config = dict(
    n_layer=20,
    d_model=448,
    n_head=7,
    n_kv_head=7,
    head_dim=64,
    d_mlp=1792,
    vocab_size=17440,
    activation='quick_gelu',
    norm='layernorm',
    norm_place='pre',
    norm_eps=1e-05,
    positions='rope',
    rope_base=10000.0,
    rope_fraction=0.25,
    qk_norm=False,
    attn_scale=0.125,
    bias='all',
    tie_embeddings=False,
    parallel_block=True,
    init='normal',
    init_std_qkv=0.0208,
    init_std_o=0.00329,
    init_std_up=0.0208,
    init_std_down=0.00329,
    optimizer='muon_variant',
    lr=0.0126,
    lr_mult_o=1.21,
    beta1=0.93,
    lr_head=0.00641,
    grad_clip=2.0,
    warmup_steps=200,
    schedule='wsd',
    decay_fraction=0.758,
    decay_shape='sqrt',
    final_lr_fraction=0.0,
    batch_tokens=131072,
    seq_len=2048,
    doc_mask=True,
    train_tokens=857600000,
    steps=6543,
    dataset='wikipedia_en',
)
MLP neurons of a small language model. Each row is named by its layer, matrix (up: input weights) and neuron, and shows model dimensions 320-447. Each number is 50 + 12 x the weight over its row's rms, rounded and kept within 0 to 99.
Before each neuron's rows, "fires on" lists the tokens most often at its 100 highest values on Wikipedia text that the model never trained on. A number after a token or word is its count.

fires on: " '" 22, "0" 17, "9" 16, " $" 12, "5" 10
L3.up311:37 62 74 52 60 35 44 66 31 52 50 61 55 47 32 50 37 59 55 59 37 22 31 58 59 40 68 43 60 61 30 19 58 45 57 32 53 38 65 59 34 44 45 44 42 55 33 70 26 36 54 59 40 53 60 49 39 38 57 33 58 64 63 42 51 54 50 69 60 56 53 39 38 11 58 49 44 57 48 49 44 61 47 29 40 55 47 44 47 45 37 56 44 83 54 28 59 58 54 86 45 51 57 52 41 44 48 41 47 38 52 58 54 52 55 58 43 64 53 38 58 56 47 35 43 32 48 61

fires on: "1" 53, "2" 47
L3.up489:37 36 47 61 46 61 43 51 79 29 68 55 42 54 48 72 71 49 35 32 53 52 45 67 65 32 58 74 43 59 54 42 51 54 49 45 63 47 50 61 43 43 59 47 37 34 30 29 28 33 29 49 54 43 49 48 37 59 35 47 44 50 56 58 42 49 42 46 42 50 35 45 47 57 39 58 55 42 54 56 28 33 33 71 37 39 36 60 53 63 44 73 56 42 45 47 38 82 57 45 47 61 24 63 69 40 62 52 66 40 50 27 48 34 53 75 58 54 49 49 66 45 47 59 54 49 60 62

fires on: "9" 84, " Apps" 4
L3.up1377:49 61 45 56 51 58 47 59 56 40 48 50 59 34 51 33 48 57 35 45 50 27 47 51 88 61 44 39 50 49 65 42 55 45 34 46 33 28 67 48 50 60 37 35 21 64 19 53 60 40 49 62 55 47 35 24 46 54 54 39 50 58 56 65 68 51 42 58 25 41 26 28 36 23 60 53 53 42 48 49 36 50 74 57 62 37 44 59 81 45 53 56 45 61 53 39 46 61 64 46 46 49 56 57 38 51 63 34 52 44 43 47 69 37 60 39 37 64 64 29 58 41 62 37 54 43 57 58

fires on: "." 38, "4" 27, "2" 7
L3.up674:49 59 70 63 37 40 53 46 46 60 57 41 29 38 58 54 57 50 43 51 51 55 46 61 36 69 49 65 58 30 37 60 67 51 56 52 43 72 68 56 57 54 41 48 37 35 56 48 48 35 39 61 52 52 48 53 55 51 58 61 59 25 60 62 67 52 50 59 63 45 53 35 51 47 46 39 52 63 39 30 54 48 45 42 60 22 33 38 33 42 47 43 37 52 32 53 53 31 50 57 27 48 38 46 47 55 54 39 51 47 67 51 53 59 61 75 41 56 66 51 47 49 63 56 53 59 39 29

fires on: "." 20, "2" 18, "3" 18, "4" 18, "0" 8, "1" 5
L3.up359:50 56 48 28 57 74 50 43 71 49 76 51 42 59 44 57 53 28 60 51 50 46 53 45 47 59 51 59 49 80 52 55 65 71 54 47 53 77 30 55 35 28 55 44 43 27 28 70 85 60 52 56 71 61 57 40 55 41 52 50 18 65 42 70 41 50 30 58 50 45 23 51 40 59 17 39 51 53 20 47 47 51 53 54 59 48 28 60 42 49 49 72 41 69 34 69 53 41 42 56 45 70 45 43 48 49 67 47 37 55 54 60 46 57 44 33 50 72 69 68 56 55 45 40 56 42 48 51

fires on: "1" 20, "\"" 19, " of" 17, "6" 15, "0" 14, "7" 5
L3.up1677:60 50 53 62 63 46 49 73 51 48 58 42 35 43 54 40 47 42 60 64 26 56 35 64 47 37 62 36 39 38 52 48 67 45 43 37 47 52 52 63 57 53 56 54 75 62 59 39 41 41 44 70 53 29 42 27 43 53 49 34 55 32 63 27 43 49 39 44 55 51 41 58 49 42 60 44 27 41 45 45 47 37 44 57 46 32 51 31 48 55 44 55 59 39 47 59 48 45 50 72 58 64 45 39 55 59 54 38 49 39 53 49 57 53 45 56 40 64 41 52 63 38 45 74 56 39 64 59

fires on: "0" 32, "7" 29, "5" 11, "2" 7, "3" 6
L3.up1654:41 49 57 58 67 47 53 55 46 56 29 61 41 48 47 13 50 67 39 52 64 57 51 48 62 40 54 52 41 28 20 49 53 53 75 52 62 52 48 61 74 36 61 60 71 53 67 36 43 46 48 42 50 28 43 52 58 66 33 50 67 58 46 34 62 43 39 54 71 64 50 45 34 48 53 66 56 44 38 46 69 27 37 38 49 47 53 52 45 54 67 25 58 44 50 55 48 30 59 61 34 64 41 38 39 64 37 45 61 41 37 39 38 67 61 54 51 63 28 70 62 33 40 57 53 49 40 64

fires on: "1" 34, "0" 18, "2" 17, "3" 14, "6" 5, "4" 4
L3.up535:38 54 59 58 50 36 56 51 54 42 74 39 53 48 77 74 68 50 42 34 50 59 60 49 54 35 51 59 52 57 27 47 54 51 53 57 44 55 38 63 32 54 71 40 44 43 35 44 24 55 64 75 67 56 47 49 35 46 59 33 51 50 66 67 43 31 48 46 45 47 36 60 57 57 49 65 43 53 36 55 40 55 34 57 28 54 50 44 43 31 45 56 74 57 37 44 45 71 43 17 29 53 31 78 52 36 46 43 49 46 63 31 42 35 41 67 68 37 54 38 48 71 47 59 66 29 43 60

fires on: "0" 37, "9" 27, "7" 25, "2" 5
L3.up1602:50 28 71 67 34 55 28 55 30 39 34 55 57 61 59 25 57 52 49 58 62 46 25 46 67 48 43 61 50 40 40 52 74 46 64 66 42 48 69 47 81 30 44 45 51 51 48 43 32 71 60 55 57 53 52 53 49 60 45 38 49 52 70 42 66 36 34 46 66 51 45 74 44 56 60 57 59 37 32 37 53 43 46 38 51 50 31 44 65 27 66 26 61 27 58 58 52 38 31 49 63 55 67 41 41 56 63 66 44 52 52 31 38 58 49 53 40 42 54 69 46 35 50 21 25 49 29 38

fires on: "2" 78, "3" 4, " AT" 4
L3.up1676:43 55 52 46 50 64 38 48 60 50 42 44 25 55 45 26 53 66 48 38 47 59 33 54 67 41 40 79 53 69 32 58 51 57 55 66 71 46 47 52 54 41 50 44 60 49 38 73 79 46 49 25 62 52 66 51 60 38 49 47 58 64 55 42 37 75 62 63 37 57 56 52 37 55 55 69 37 60 48 53 62 49 24 62 54 46 63 57 44 64 48 38 64 53 57 53 43 52 53 36 41 50 48 28 42 53 56 55 61 47 22 42 47 43 52 34 42 41 26 38 51 23 45 53 51 47 23 69

fires on: "9" 90, "8" 6
L3.up677:43 53 45 50 70 14 69 57 19 59 50 51 59 42 50 29 52 76 44 59 33 43 45 54 59 36 40 58 24 43 44 34 56 30 50 41 53 25 52 70 38 67 45 58 59 57 34 55 50 50 41 51 37 49 46 51 44 40 58 62 53 53 43 55 60 46 61 35 25 46 48 49 37 34 60 48 58 40 38 49 57 44 59 49 49 59 53 25 60 69 43 79 51 38 59 49 60 74 59 50 47 53 30 55 37 54 77 46 66 59 44 54 69 36 71 59 57 53 64 47 47 60 44 39 46 47 54 59

fires on: "9" 49, "6" 10, " of" 7, " at" 6, "." 5, "7" 4
L4.up1371:44 52 49 39 55 63 47 71 50 40 49 52 56 42 45 42 25 69 58 50 55 47 40 44 72 53 24 45 55 39 34 53 77 39 31 50 62 50 32 55 53 60 31 29 50 53 35 49 55 41 49 65 42 60 86 50 70 52 62 61 61 55 57 48 64 59 53 66 47 57 43 50 33 42 33 39 80 37 49 66 25 51 56 44 27 42 51 56 52 51 40 48 51 57 50 39 54 56 65 56 34 55 65 48 43 58 46 34 60 57 37 42 68 21 57 44 68 38 73 50 64 49 59 26 49 48 60 61

fires on: " of" 29, " for" 10, " the" 9, ":" 7, " from" 6, " an" 6
L15.up747:53 63 37 46 43 52 57 46 47 51 52 55 60 40 66 64 51 42 60 45 37 74 60 42 60 47 47 56 47 56 64 36 46 50 64 52 62 57 29 35 54 42 47 47 54 66 70 50 47 44 70 64 63 50 33 60 40 62 53 42 59 65 50 56 79 59 48 58 63 64 52 75 66 63 32 33 52 50 58 23 56 58 65 62 44 40 49 57 41 55 32 39 52 57 43 53 47 64 41 68 60 40 53 41 82 67 56 65 51 53 62 49 59 61 69 62 38 65 56 52 46 53 23 80 75 29 48 65

fires on: "5" 20, "2" 17, "4" 16, "3" 15, "0" 15, "7" 9
L3.up1522:31 63 62 48 48 49 40 51 51 43 75 51 54 43 58 51 70 51 38 66 46 59 43 60 66 47 52 61 66 53 56 51 57 57 66 32 25 52 57 51 35 54 52 34 39 46 41 32 47 50 55 61 36 37 43 35 50 49 44 39 51 48 55 69 50 31 53 64 66 24 38 48 72 61 45 68 39 59 48 36 44 54 30 60 41 62 53 53 47 51 47 80 68 52 46 72 65 68 41 12 51 43 37 73 57 30 58 64 58 52 42 56 49 46 50 31 64 53 58 43 70 55 66 45 68 35 43 60

fires on: " top" 15, "." 14, "3" 14, "1" 12, "4" 7, " best" 5
L4.up1768:53 49 56 54 30 69 51 36 49 61 49 48 39 62 59 58 45 34 49 29 44 32 43 53 46 76 55 67 46 65 77 42 62 73 40 36 59 74 51 47 58 34 32 28 64 45 17 44 44 54 47 44 53 45 50 33 47 60 41 28 53 50 69 72 47 63 57 41 49 61 32 50 38 46 14 46 33 51 77 36 30 60 58 63 47 63 51 51 47 53 24 55 57 61 46 56 50 52 35 41 60 49 58 57 61 54 51 45 38 81 49 62 51 17 36 53 44 58 45 51 56 43 56 46 47 39 50 46

fires on: "9" 28, "1" 21, "8" 13, "7" 11, "2" 9, "6" 8
L3.up1272:47 63 57 52 60 74 34 58 40 51 48 59 47 43 68 44 44 48 50 64 61 43 48 49 53 67 57 37 49 57 40 47 54 50 68 35 33 76 63 67 53 45 57 53 56 49 57 61 51 39 58 37 52 15 50 67 51 68 32 74 42 48 67 36 59 41 47 66 67 48 50 53 41 40 59 56 44 49 48 55 58 40 31 41 45 34 54 46 50 47 77 62 55 53 51 60 54 38 51 64 34 34 28 36 53 59 36 51 34 27 45 69 35 62 51 62 61 42 42 52 45 52 38 47 29 50 25 33

fires on: "3" 44, "1" 27, "2" 11, "0" 9, "5" 5
L3.up1790:51 52 78 52 34 66 45 54 44 36 71 48 37 41 37 56 31 47 62 39 62 61 52 61 41 33 62 55 73 57 39 66 38 53 47 61 47 62 56 49 70 36 45 60 52 57 38 74 39 68 40 60 50 55 71 50 42 41 55 49 71 54 42 54 53 37 54 52 45 30 41 69 48 49 58 58 48 52 54 45 47 51 42 35 59 19 46 45 54 57 47 53 66 39 60 50 53 54 63 51 35 44 35 58 32 42 24 28 35 44 81 71 46 47 53 58 44 55 57 40 31 51 59 32 38 61 57 63

fires on: "," 48, " a" 23, " |" 11, " the" 7, ":" 4
L15.up1436:58 61 65 29 65 44 50 67 54 33 85 66 68 50 54 64 62 37 75 60 48 83 59 43 47 59 44 41 40 50 47 40 32 60 60 70 49 47 59 53 54 43 62 37 69 47 54 64 37 44 63 56 51 41 34 46 70 69 51 42 68 37 46 36 48 58 44 45 48 35 32 45 44 55 71 48 43 52 48 25 75 58 68 68 68 59 55 56 41 52 38 50 63 67 43 50 61 39 59 49 34 53 60 42 50 72 58 57 53 46 68 61 51 51 46 41 26 55 49 58 56 66 55 61 46 47 50 51

fires on: "1" 38, "4" 6, " air" 6
L3.up1670:28 65 52 55 53 48 40 44 51 23 31 53 69 35 42 47 59 32 45 64 53 60 57 65 45 34 50 45 52 48 29 57 44 56 73 40 35 45 43 58 59 52 50 59 48 39 51 43 37 36 48 68 54 58 61 41 55 43 45 69 43 37 43 34 74 72 56 63 62 44 50 52 39 54 47 38 28 41 38 45 57 68 50 55 31 39 45 22 33 58 39 57 45 54 53 46 59 39 58 62 34 64 41 53 19 80 37 33 47 56 72 46 55 52 56 50 48 27 50 44 40 59 50 74 49 51 32 33

fires on: "5" 18, "2" 14, "1" 13, "8" 11, "3" 11, "6" 10
L4.up1584:47 69 68 26 49 38 61 52 30 57 59 39 39 30 71 45 73 67 40 58 31 58 49 41 77 67 41 61 40 40 57 70 67 53 54 40 44 61 54 55 28 40 55 53 50 56 54 41 37 38 40 60 66 55 29 46 44 50 71 47 68 31 37 47 61 49 64 54 60 64 37 38 47 46 50 66 39 58 41 56 43 46 33 65 49 70 44 48 23 38 41 45 48 36 46 43 62 60 43 31 37 61 38 51 52 57 46 53 45 40 49 56 37 37 64 69 65 34 54 38 65 49 59 63 47 65 63 47

fires on: "9" 62, "0" 35
L3.up950:53 66 50 54 50 58 55 65 35 29 34 46 58 44 38 41 47 60 68 15 43 33 44 53 69 64 46 59 44 62 27 41 41 67 25 52 69 33 31 52 47 46 56 43 49 53 59 74 44 49 43 37 69 38 68 31 72 43 54 42 71 61 69 53 57 52 54 49 11 64 45 48 66 43 48 56 40 24 60 52 28 41 45 55 74 43 62 44 58 43 50 42 55 66 55 47 33 58 62 30 60 55 63 34 50 49 47 35 61 44 23 36 62 46 43 61 38 59 57 44 63 53 61 49 61 31 57 73

fires on: "0" 35, "3" 13, "4" 7, "2" 6, "6" 6, "5" 6
L3.up1727:37 52 53 51 55 67 63 50 32 51 50 62 67 45 40 54 74 51 59 65 40 69 58 74 48 44 81 34 56 55 54 44 52 61 37 38 38 46 59 48 52 45 48 46 56 47 44 73 43 62 47 54 52 49 47 33 56 40 60 45 43 55 71 65 53 47 74 53 46 62 49 55 43 48 57 64 38 48 65 48 50 59 44 40 41 19 60 56 45 42 70 64 57 57 75 50 47 42 60 51 29 51 60 53 22 64 17 33 43 40 32 47 48 70 42 73 48 75 63 43 40 56 40 37 58 66 44 65